MLP neurons of a small language model. Each row is named by its layer, matrix (down: output weights) and neuron, and shows model dimensions 16-111. Each number is 50 + 10 x the weight over its row's rms, rounded and kept within 0 to 99.
A block is one neuron, or neurons of one layer that tend to fire together. After each block is what it responds to, as a language model described it from the Wikipedia text at the highest values.

L6.down247:51 62 48 51 49 56 43 53 50 56 65 54 46 38 50 59 41 53 45 64 25 41 33 47 58 43 39 52 49 46 50 56 39 59 42 50 61 52 52 55 65 45 53 47 47 61 56 68 37 46 47 35 44 24 61 49 62 37 49 50 50 55 47 33 53 47 51 64 45 49 41 50 35 58 52 51 60 35 57 53 66 65 30 59 60 45 44 51 37 50 39 46 49 81 44 69
Responds to: Possessive determiners before nouns

L3.down29:46 69 57 46 50 35 58 58 36 55 66 62 43 50 54 61 54 45 35 30 45 58 47 35 53 41 70 51 67 61 55 67 54 57 44 34 52 38 35 50 46 51 51 55 49 44 51 40 33 47 65 54 50 45 41 35 45 56 54 46 49 41 54 40 36 58 47 40 60 39 68 43 48 37 43 37 65 48 49 46 54 39 48 36 46 57 51 46 49 51 29 50 48 41 42 57
L3.down110:66 49 36 37 52 53 43 65 42 35 34 48 46 67 59 39 63 43 46 49 48 59 71 30 49 37 49 67 45 42 56 52 30 62 75 43 57 41 42 42 53 54 55 39 52 41 49 37 40 43 71 54 64 50 63 40 48 46 49 55 57 41 70 44 57 32 52 45 44 58 57 52 42 45 52 39 60 49 56 53 55 55 68 37 45 45 55 60 41 40 47 48 46 60 43 48
L3.down159:61 49 56 49 41 36 43 54 56 37 48 38 52 68 53 58 47 58 65 59 32 37 51 39 46 53 54 52 37 58 49 37 54 49 40 62 48 47 48 40 52 35 27 21 53 47 51 38 46 42 42 54 47 46 53 31 63 45 63 67 44 65 56 41 43 54 26 50 57 50 69 48 58 45 39 53 59 50 68 80 33 47 47 58 71 39 55 38 48 40 42 71 55 57 64 44
L3.down329:42 55 44 55 59 40 54 37 40 45 50 57 56 52 61 60 60 57 29 42 66 57 52 51 53 45 57 60 51 47 45 33 63 58 45 54 59 61 45 45 47 58 58 36 59 62 52 54 48 40 55 54 64 52 47 49 60 40 56 44 60 31 34 60 47 33 64 43 20 45 42 38 54 54 49 42 69 40 45 55 50 49 56 41 45 54 58 46 52 39 56 42 52 43 48 63
L3.down399:49 48 59 48 69 50 60 52 58 61 67 48 39 69 30 43 58 42 71 65 48 44 39 51 46 69 46 41 32 35 44 51 51 44 50 47 58 32 66 47 63 32 52 53 54 42 44 47 48 56 47 38 56 35 67 54 32 57 58 38 61 50 49 39 31 39 50 70 52 57 59 46 60 50 48 44 52 61 65 71 47 67 38 51 37 56 46 65 56 48 48 49 41 50 56 60
L3.down451:65 42 56 42 57 54 70 57 54 43 33 45 65 59 33 57 34 46 63 56 50 44 46 44 44 40 45 64 44 48 52 46 53 50 38 38 52 42 48 52 53 39 59 39 45 65 46 40 43 61 53 34 27 42 42 40 39 48 61 41 57 59 56 78 49 43 42 55 54 61 39 54 63 40 53 54 52 57 72 45 65 62 55 66 65 46 48 62 48 61 55 57 48 45 38 40
L3.down496:50 46 43 47 59 57 47 61 36 56 54 52 48 50 31 52 51 48 45 43 42 64 49 37 56 62 35 37 62 66 58 64 44 59 57 39 48 41 46 70 69 35 66 53 53 48 37 42 49 49 64 52 56 47 54 35 47 65 54 49 52 52 56 67 57 49 40 57 51 42 53 44 39 55 47 51 52 63 61 68 52 43 22 43 49 43 42 39 46 57 44 69 43 61 51 48
L3.down583:50 53 50 30 38 46 58 56 49 56 39 48 43 48 60 39 55 53 47 38 46 59 63 41 31 70 40 35 59 64 38 52 39 64 39 56 59 48 36 37 56 32 49 62 45 58 51 42 48 50 42 62 64 38 57 28 53 64 57 51 42 38 43 33 41 62 39 64 36 37 51 53 47 26 52 56 56 42 40 69 52 63 53 26 60 55 45 55 60 55 51 32 44 58 54 47
Responds to: Coordinators and adjective endings

L6.down242:50 49 62 63 44 51 61 36 51 48 53 52 49 52 64 56 51 59 67 39 55 51 54 70 58 39 57 55 61 65 40 61 51 43 45 54 54 53 45 49 47 51 64 57 50 68 53 32 66 35 67 27 51 47 37 53 33 52 57 65 57 45 65 45 56 38 45 45 51 43 48 44 32 51 46 22 35 54 66 37 63 45 37 40 46 33 49 66 29 58 42 54 62 61 49 63
Responds to: Table cell separators

L5.down47:56 46 49 61 59 27 45 47 45 81 46 31 52 44 45 52 53 45 48 47 31 35 54 52 52 39 41 57 48 36 50 58 70 50 50 27 41 62 54 53 54 47 52 58 56 60 41 51 54 40 60 50 43 42 71 45 54 43 40 54 53 45 53 61 36 44 46 65 51 53 42 52 33 62 61 69 56 47 48 59 59 50 53 30 54 49 48 39 49 54 58 50 47 46 45 64
L5.down66:37 36 51 54 38 46 51 59 59 38 64 44 36 62 31 45 46 68 41 40 49 48 51 43 49 65 63 46 55 54 48 48 33 53 49 43 68 67 49 52 27 64 60 40 49 39 60 63 27 53 37 41 71 41 41 51 30 61 63 47 32 31 67 52 51 45 54 52 44 52 46 59 36 55 66 54 61 57 45 66 48 36 71 62 53 40 43 49 55 58 64 50 50 44 44 57
L5.down166:62 65 65 60 56 31 52 25 42 59 61 52 35 46 46 63 49 55 46 56 50 36 40 61 37 54 54 61 51 50 62 48 67 52 40 51 50 57 44 46 54 58 47 49 38 64 54 44 36 33 40 50 73 46 63 41 54 57 30 53 58 49 19 56 49 65 76 53 44 55 39 51 55 49 61 42 46 44 49 55 54 57 58 44 57 51 41 55 37 55 55 35 53 52 52 57
L5.down229:48 52 45 36 49 28 34 44 43 38 36 39 56 50 29 47 52 39 52 46 35 59 49 46 53 48 51 49 53 56 47 70 51 51 44 53 50 51 55 52 46 49 49 46 52 45 42 50 53 56 50 54 59 39 40 39 51 60 68 52 56 25 50 39 47 42 54 60 39 31 46 40 49 25 41 29 55 50 43 66 43 40 33 51 44 57 47 39 51 60 72 37 26 29 39 45
L5.down241:60 60 48 48 28 49 45 57 56 30 54 41 38 59 56 67 60 50 50 54 36 59 37 44 63 52 56 29 38 42 40 24 23 56 54 42 37 65 27 50 43 44 55 43 51 52 47 54 42 52 62 46 65 56 49 55 61 49 36 43 40 47 54 46 57 37 46 14 40 58 50 54 62 42 42 66 34 47 45 37 58 56 46 71 66 62 55 45 53 53 44 50 48 49 55 64
L5.down279:62 40 25 39 56 55 67 56 69 58 42 45 53 45 38 50 42 39 42 60 58 65 45 44 46 49 48 41 61 47 49 42 51 76 54 44 60 47 56 54 56 51 44 62 55 35 33 50 53 60 53 57 30 65 53 53 41 40 43 42 45 43 42 34 48 34 52 51 69 67 33 44 46 46 35 58 45 52 43 45 40 66 43 61 41 45 52 58 43 39 50 55 38 37 56 62
L5.down569:64 50 59 61 53 39 53 39 46 56 59 49 39 40 27 34 58 53 51 49 50 44 51 50 50 34 52 55 51 56 49 58 52 64 38 53 39 42 69 64 27 46 42 51 44 59 53 46 54 47 37 47 52 70 58 50 60 54 42 57 51 54 34 47 48 54 46 46 47 38 47 35 39 52 53 46 52 56 55 64 40 53 50 49 49 36 63 46 44 32 48 47 40 35 53 50
L5.down606:55 55 55 58 29 50 34 58 44 59 55 50 40 65 72 45 51 46 52 66 54 67 43 56 44 47 41 54 43 50 60 53 48 40 56 58 47 42 50 60 67 46 61 54 44 55 58 47 36 54 60 46 50 36 69 51 53 44 70 44 36 53 42 54 56 41 58 52 36 65 66 43 49 48 44 49 49 63 55 61 40 54 64 44 61 50 35 41 61 49 56 49 62 46 32 47
Responds to: Determiner after opening preposition

L3.down42:49 51 48 56 55 57 58 52 40 55 41 65 70 43 41 56 56 58 44 44 62 44 54 61 38 46 50 34 53 59 52 58 35 48 37 51 44 37 71 60 62 48 53 77 52 37 25 59 54 50 37 34 62 53 53 51 39 58 52 46 39 36 41 43 60 35 42 48 51 55 47 45 60 51 50 39 75 56 48 54 42 54 37 45 67 61 46 46 37 49 58 52 54 56 62 53
L3.down51:50 34 69 59 60 66 57 53 49 54 47 62 51 68 50 77 50 40 42 39 49 33 49 58 56 56 61 34 59 68 46 49 46 45 48 37 46 46 55 43 72 43 71 57 57 48 32 39 39 44 50 50 48 53 53 48 54 31 50 40 57 41 75 42 45 50 47 50 61 51 29 35 36 50 42 35 60 68 37 62 50 48 60 50 51 41 51 48 44 39 54 43 55 85 48 47
L3.down57:27 61 37 47 51 45 31 57 37 45 72 43 69 62 66 57 38 62 44 64 72 24 27 45 53 55 55 40 47 50 42 40 49 49 65 50 54 67 56 82 61 55 43 39 53 57 43 43 45 54 47 46 52 46 53 47 55 54 48 37 55 56 38 59 42 46 40 63 51 72 51 52 39 48 61 49 45 65 60 64 49 54 48 51 71 50 38 46 62 43 58 47 40 64 58 43
L3.down137:54 47 52 52 35 58 52 35 39 42 70 70 44 49 60 39 49 57 71 42 57 46 53 64 37 50 54 32 68 47 52 47 54 56 53 52 39 61 62 51 43 38 44 52 53 58 22 52 40 49 42 48 49 69 46 43 40 46 42 36 67 35 33 31 52 45 33 47 60 57 47 39 49 51 58 41 53 41 44 64 48 33 46 54 59 45 68 43 33 53 47 48 50 53 73 60
L3.down218:63 44 48 45 53 53 82 51 60 53 58 45 49 51 47 73 35 43 59 45 52 61 44 32 41 64 52 59 40 54 38 62 53 57 49 55 59 51 37 39 46 45 53 44 43 51 47 54 58 45 52 49 49 53 48 48 36 53 69 65 35 44 45 44 40 44 29 60 50 43 63 45 62 38 54 34 34 44 35 54 54 42 31 49 53 58 66 62 51 49 43 53 42 42 75 40
L3.down245:57 40 43 54 64 46 45 33 43 59 51 48 46 63 37 61 43 63 50 41 42 40 51 49 40 39 51 49 74 46 40 32 57 41 53 57 61 47 71 56 34 62 66 49 52 67 38 39 49 41 60 51 46 37 53 39 39 31 56 28 55 48 57 33 44 44 47 48 56 67 50 53 53 64 55 51 52 49 42 61 46 42 40 65 58 45 49 40 45 46 50 50 51 57 70 75
L3.down567:44 59 59 48 37 70 58 51 39 38 62 66 32 21 53 48 57 51 51 59 71 36 61 54 39 43 44 53 34 56 60 47 51 63 36 59 48 42 36 50 55 33 37 42 55 41 50 40 50 62 41 29 46 37 52 37 63 57 44 58 53 49 58 44 58 42 39 50 45 64 56 39 56 59 71 35 56 55 47 35 59 44 43 23 45 53 60 38 43 40 49 41 53 58 55 62
L3.down606:45 56 53 50 53 32 36 45 44 50 69 57 56 49 50 66 59 50 45 42 60 43 43 74 45 57 64 39 60 51 38 50 54 49 41 50 33 52 35 50 44 48 49 57 53 53 46 45 48 57 42 42 42 35 63 53 56 57 65 32 48 42 47 47 34 28 72 35 55 56 65 48 38 44 56 54 64 44 43 74 61 46 39 51 63 49 51 49 45 44 62 30 60 67 54 52
Responds to: Table cell separators

L3.down89:34 45 34 46 52 50 54 47 53 47 46 63 56 50 58 45 41 58 48 60 49 59 46 54 53 41 51 61 59 33 28 47 54 52 60 54 31 63 57 44 47 51 31 41 53 48 59 53 59 36 36 63 40 57 44 44 53 49 43 37 66 75 33 65 51 52 64 42 44 59 39 67 50 48 43 43 35 30 74 41 69 38 44 48 64 52 39 38 56 42 64 51 40 51 64 52
L3.down276:47 42 47 42 61 48 48 30 62 37 69 49 58 69 53 66 61 47 50 40 48 50 28 49 53 65 39 53 49 66 46 71 43 65 43 46 53 60 58 45 42 46 22 43 51 53 59 63 54 54 28 50 55 56 58 56 65 45 47 60 46 60 27 60 51 38 49 27 53 70 42 50 43 47 33 54 37 41 52 53 48 51 49 46 58 46 51 36 54 36 52 43 51 38 41 65
L3.down313:61 41 54 36 30 57 49 48 30 47 37 40 62 61 53 63 50 51 39 43 47 55 46 37 45 54 37 47 32 64 40 62 53 64 63 58 36 54 52 41 45 46 46 47 43 37 33 43 39 36 52 69 59 40 52 38 44 54 63 41 42 58 45 35 38 53 56 55 47 69 47 44 51 53 52 48 31 55 38 59 55 50 49 52 57 57 44 28 62 56 61 46 47 53 55 44
L3.down463:55 40 50 42 42 40 58 34 40 35 53 31 44 41 62 47 46 72 48 50 55 64 43 50 45 57 54 52 44 41 51 58 48 50 37 39 51 44 38 62 60 48 57 58 59 60 44 48 63 64 57 44 46 69 29 46 70 56 52 45 67 42 45 55 47 64 46 49 55 52 60 52 74 44 54 52 46 49 45 38 27 52 40 55 72 55 50 51 66 59 47 51 52 72 50 55
L3.down470:35 44 52 51 56 32 60 65 48 44 53 53 58 80 43 74 51 39 40 67 60 49 36 40 50 22 39 44 52 57 53 37 54 50 60 44 58 47 61 54 52 58 61 67 56 58 67 39 41 55 44 68 62 47 59 19 47 32 50 47 34 48 50 42 36 40 61 38 60 64 45 58 65 63 41 41 66 58 40 55 57 51 54 61 43 42 47 51 55 42 58 38 52 36 61 45
L3.down483:47 54 46 51 57 38 59 54 39 67 34 66 52 62 62 41 50 58 69 50 46 48 56 49 50 63 48 62 54 40 45 59 38 41 33 48 39 37 54 51 50 39 61 61 53 42 41 44 57 56 34 61 42 54 58 63 36 48 41 64 68 55 58 48 41 43 55 61 75 53 57 56 62 60 39 33 36 52 41 52 37 49 53 36 35 60 33 41 44 57 46 56 55 48 52 46
L3.down539:63 57 46 56 45 64 40 42 51 50 47 47 57 39 45 54 58 59 47 42 61 20 42 67 56 61 48 38 55 57 54 35 49 52 46 43 51 51 52 23 43 45 55 51 53 54 34 39 45 57 62 44 40 45 48 31 62 43 37 48 56 41 62 44 67 54 46 38 49 33 57 52 62 38 50 56 53 48 36 52 50 32 33 46 57 53 34 49 54 49 52 57 60 65 36 31
L3.down552:63 39 45 51 36 50 52 39 52 54 60 55 38 52 56 56 47 30 40 57 36 38 56 31 47 40 43 50 46 63 54 51 53 59 49 57 61 54 54 74 49 45 49 59 39 45 50 35 41 32 75 43 65 48 34 24 55 30 51 49 54 43 58 46 37 38 57 58 50 63 34 44 48 65 43 47 50 56 46 34 39 70 51 49 51 44 54 60 51 47 41 57 39 49 66 58
Responds to: Leading token after delimiters

L3.down46:49 54 53 59 60 64 41 55 54 64 55 42 56 40 47 33 52 55 37 46 47 43 51 53 45 45 34 42 38 43 46 41 43 36 55 49 48 53 34 45 37 53 37 41 67 48 28 55 57 56 50 51 46 61 58 56 55 54 49 42 43 41 50 63 51 66 30 33 61 72 45 45 41 59 58 44 69 53 51 31 70 38 53 53 44 41 53 44 43 21 47 57 27 59 54 33
L3.down48:57 54 62 33 54 49 36 49 40 43 44 61 72 49 56 47 63 53 50 50 29 64 61 45 49 65 46 45 44 33 29 59 37 54 41 29 44 48 48 63 56 59 34 56 35 68 48 49 39 47 60 59 55 66 53 60 68 43 50 45 49 43 48 63 47 45 50 55 48 52 41 39 39 52 54 45 61 49 40 59 66 52 40 47 60 30 38 37 47 26 47 32 50 65 46 64
L3.down97:34 46 64 53 50 62 66 54 66 38 41 60 46 39 37 51 46 62 46 41 53 65 47 45 44 61 24 53 55 30 54 46 53 18 43 52 65 47 52 55 63 49 46 61 64 39 49 38 53 68 55 38 45 36 38 50 33 41 61 38 47 65 63 66 47 42 62 51 65 53 45 64 69 54 36 51 58 52 43 52 49 46 51 53 46 50 36 54 53 70 57 44 50 55 42 31
L3.down126:42 45 68 53 44 44 39 58 50 51 28 53 66 51 61 56 46 54 48 66 46 40 59 65 47 80 61 49 39 54 41 58 39 59 32 44 68 68 34 47 38 46 54 44 37 42 42 73 53 67 43 57 42 67 57 65 60 55 53 38 71 44 34 59 48 58 53 38 48 46 49 62 62 52 39 52 50 44 52 42 46 25 49 45 38 54 57 40 37 54 42 51 58 38 38 61
L3.down150:54 70 57 45 49 47 58 41 72 40 48 54 43 40 38 24 53 45 49 36 60 55 40 34 60 45 46 38 54 55 62 40 50 32 61 63 51 56 57 41 52 64 46 44 37 40 27 60 51 54 38 36 45 57 49 56 56 54 49 58 44 70 70 53 58 55 38 53 44 39 51 54 49 41 57 55 47 49 67 38 38 41 64 48 52 62 50 58 56 52 60 41 50 58 41 38
L3.down156:65 56 76 41 61 47 64 56 55 38 39 32 62 49 57 22 41 49 44 58 55 48 59 32 54 43 48 42 48 40 49 57 51 46 32 62 63 40 34 65 53 47 51 52 44 47 55 43 59 60 50 58 45 56 51 46 57 57 54 47 43 43 57 46 50 60 67 53 58 61 60 45 46 45 58 61 82 69 64 51 57 39 44 44 69 49 17 34 39 44 38 43 38 45 31 53
L3.down418:56 52 32 40 45 50 34 40 39 50 62 44 53 58 58 60 52 48 64 54 31 52 45 42 60 47 47 52 39 67 36 43 64 64 68 42 42 47 54 57 39 58 41 51 69 54 62 67 57 53 56 45 52 51 43 64 59 44 45 60 37 46 33 55 49 41 49 56 48 68 65 44 52 43 57 37 57 30 60 51 55 28 42 54 44 48 52 44 38 61 51 41 45 42 54 65
L3.down497:80 37 50 57 49 50 33 54 57 46 42 55 61 38 68 61 44 52 53 49 24 35 49 53 37 33 45 47 43 53 61 49 51 50 46 39 44 43 58 44 42 71 63 58 43 60 42 44 42 57 48 63 28 54 54 51 56 40 54 63 48 61 46 59 50 52 47 40 51 68 66 46 40 17 39 54 58 44 60 34 44 50 41 58 59 46 55 38 46 43 47 45 48 51 52 43
Responds to: Possessive determiners

L5.down45:48 55 51 48 40 43 42 50 42 49 59 39 70 37 52 64 64 53 61 55 47 39 51 52 84 60 60 48 51 54 52 43 48 56 44 49 48 55 56 28 57 58 37 25 57 64 46 54 63 46 49 46 46 56 61 64 74 39 62 42 61 59 54 50 61 32 66 44 54 57 54 39 32 44 46 59 58 57 52 40 57 57 63 47 43 38 39 44 41 62 42 33 34 58 54 43
L5.down84:44 32 38 60 49 47 57 38 46 56 56 48 33 40 53 33 48 30 55 48 67 41 56 55 52 45 53 51 57 40 46 67 52 42 50 70 64 32 63 60 65 58 64 28 49 28 54 60 60 48 59 56 34 45 46 52 44 65 46 32 56 53 45 40 51 56 42 36 34 51 50 47 59 54 50 32 56 59 56 50 61 51 50 38 61 38 68 47 42 42 55 41 49 56 49 50
L5.down193:42 56 46 40 50 46 50 30 51 30 59 39 50 48 68 58 63 41 40 64 41 37 57 51 34 67 46 59 46 45 48 53 53 55 54 31 43 49 40 57 51 40 48 44 52 65 47 59 45 51 45 61 46 47 49 39 52 45 41 59 54 71 40 54 31 57 51 51 58 47 38 42 36 58 61 56 61 41 34 44 33 41 56 39 55 47 56 36 55 60 33 72 69 50 63 50
L5.down284:33 51 56 57 71 54 46 55 50 63 61 42 63 42 78 62 66 41 47 60 58 45 55 37 65 53 58 34 62 46 51 44 45 53 41 56 57 55 44 54 51 47 54 45 43 54 53 64 43 53 47 54 58 59 42 49 41 52 46 60 58 34 46 50 36 30 44 51 59 24 38 41 54 50 62 55 44 73 54 54 53 44 50 41 48 43 42 68 47 45 34 51 52 58 37 37
L5.down370:40 55 55 43 42 47 55 51 49 66 46 59 50 39 48 36 53 60 61 61 35 57 68 51 73 51 48 37 47 51 61 57 52 55 35 63 52 41 56 77 56 50 40 45 42 62 40 43 50 53 49 40 56 42 46 57 65 46 63 26 42 53 53 69 41 44 45 47 48 65 38 55 55 38 55 52 57 49 64 40 66 69 65 48 64 45 49 50 31 23 40 43 54 62 32 28
L5.down513:44 31 32 50 59 47 39 72 65 42 63 23 54 66 56 38 40 64 60 46 33 49 46 60 44 66 48 41 63 50 60 38 46 48 58 48 59 47 29 49 47 37 39 44 43 56 62 60 46 59 45 54 47 72 38 48 41 56 67 55 56 45 51 58 54 56 71 52 41 44 44 47 64 63 56 46 47 72 55 48 55 37 52 67 45 49 54 48 60 64 44 45 46 35 40 56
L5.down561:44 47 52 48 70 51 44 44 69 68 55 32 58 42 53 56 35 48 56 49 65 31 37 44 49 60 55 42 35 60 47 45 58 43 39 53 39 35 49 58 43 58 65 58 47 54 25 46 53 49 66 42 38 38 56 36 40 57 49 41 55 44 51 64 52 39 58 56 42 50 40 56 51 32 41 54 36 48 63 43 67 34 53 38 48 43 47 59 47 45 67 65 57 28 48 50
L5.down594:64 50 56 43 52 42 45 63 59 42 43 52 63 42 38 37 39 67 59 48 54 40 61 48 56 56 46 43 39 55 57 69 61 58 65 64 66 39 35 57 42 55 45 54 23 34 43 55 58 38 39 35 40 46 45 62 44 50 65 39 66 47 52 49 50 55 55 57 42 47 40 50 52 46 58 46 44 51 68 45 53 55 21 41 54 49 42 51 59 50 76 56 41 42 45 46
Responds to: Coordinating conjunction links

L6.down116:36 55 56 39 69 40 51 46 44 66 33 57 34 53 48 40 28 62 40 64 51 50 57 58 62 56 56 63 43 55 45 66 46 53 45 39 51 47 69 48 58 57 55 50 53 41 48 38 61 69 53 47 40 53 52 71 47 68 64 48 32 47 42 59 50 49 46 52 48 36 69 34 61 46 50 55 38 57 61 38 48 58 69 55 45 44 53 39 54 53 40 49 46 46 56 49
Responds to: Day numbers in dates

L5.down238:35 47 57 31 40 35 57 36 45 47 36 37 51 52 30 45 38 48 66 49 52 45 51 36 63 43 57 46 48 55 49 46 56 68 49 50 28 58 42 53 43 39 49 40 56 54 52 56 62 32 47 41 47 45 49 59 57 52 38 46 63 57 70 69 42 44 63 42 52 48 60 62 45 62 41 34 47 51 46 56 50 44 46 46 37 55 27 37 36 54 57 57 34 36 50 52
L5.down275:59 42 59 42 36 63 54 59 50 58 25 28 50 53 61 32 33 60 59 48 29 38 39 57 57 70 48 40 43 35 51 45 30 57 51 59 45 47 53 45 51 62 55 52 47 50 40 56 44 50 54 29 52 54 63 55 49 55 56 56 49 68 47 51 58 43 55 46 57 48 60 64 58 50 60 62 55 45 63 34 57 62 42 56 47 60 54 51 47 68 55 39 54 36 56 53
L5.down290:41 47 54 57 46 25 44 46 50 50 60 57 68 45 50 43 65 48 28 29 38 31 54 46 36 41 48 37 33 42 46 63 43 56 51 50 35 33 41 60 52 41 49 51 51 63 50 63 53 55 50 54 46 56 48 31 59 50 56 42 66 62 58 43 44 39 45 56 54 50 45 63 44 38 55 55 84 57 63 59 37 50 44 58 31 53 51 37 43 49 57 39 51 56 50 42
L5.down302:52 46 52 67 44 33 42 48 59 45 40 61 45 66 48 54 70 44 51 54 15 43 37 36 53 60 40 55 44 58 50 39 48 45 56 47 63 60 57 48 55 57 47 34 52 48 54 35 38 31 60 53 44 46 53 57 35 30 59 53 54 52 63 45 53 46 32 57 51 45 44 35 52 65 51 63 40 56 49 43 45 47 54 36 45 46 57 56 45 50 57 59 55 52 37 56
L5.down319:59 54 39 62 57 55 46 48 41 57 38 55 34 60 33 59 28 52 47 48 46 50 63 61 35 43 39 72 49 60 62 45 43 43 64 47 45 48 59 32 35 41 39 39 43 40 49 62 47 60 52 40 34 56 38 52 55 39 49 32 52 65 35 62 45 51 54 39 52 45 62 46 44 71 46 49 35 52 72 41 44 41 48 56 50 60 53 49 46 26 40 52 52 35 41 48
L5.down399:47 55 51 52 38 44 50 61 48 59 60 51 43 48 49 44 51 39 40 47 47 60 58 42 49 61 40 60 61 43 33 62 42 74 58 54 47 46 66 55 49 54 46 45 41 44 57 54 41 47 65 40 40 59 68 48 47 71 64 48 41 58 50 60 50 46 48 57 57 44 42 56 55 52 61 43 64 65 60 49 61 30 47 46 64 46 42 44 35 63 50 52 37 65 50 74
L5.down421:52 50 45 55 54 51 50 47 36 49 36 28 54 44 45 35 53 30 45 43 38 54 58 45 41 48 54 49 57 60 39 40 48 50 67 37 35 50 47 47 42 59 72 46 47 48 63 48 53 54 52 51 51 65 46 66 49 69 34 51 52 41 38 50 51 49 62 53 30 46 65 43 44 62 56 45 49 65 63 76 65 38 54 58 41 65 52 35 40 35 48 55 57 41 39 67
L5.down618:31 68 61 38 59 38 51 62 58 45 63 47 48 57 60 58 74 59 48 49 47 48 50 36 55 52 43 54 48 50 46 68 65 55 50 63 69 43 37 35 50 45 32 54 50 28 44 38 49 62 30 59 49 41 51 38 39 53 51 41 56 60 38 50 64 58 52 56 53 67 47 52 64 44 55 33 30 43 55 34 40 55 65 27 60 58 47 40 53 44 33 54 39 48 29 51
Responds to: Word-initial fragment after prefix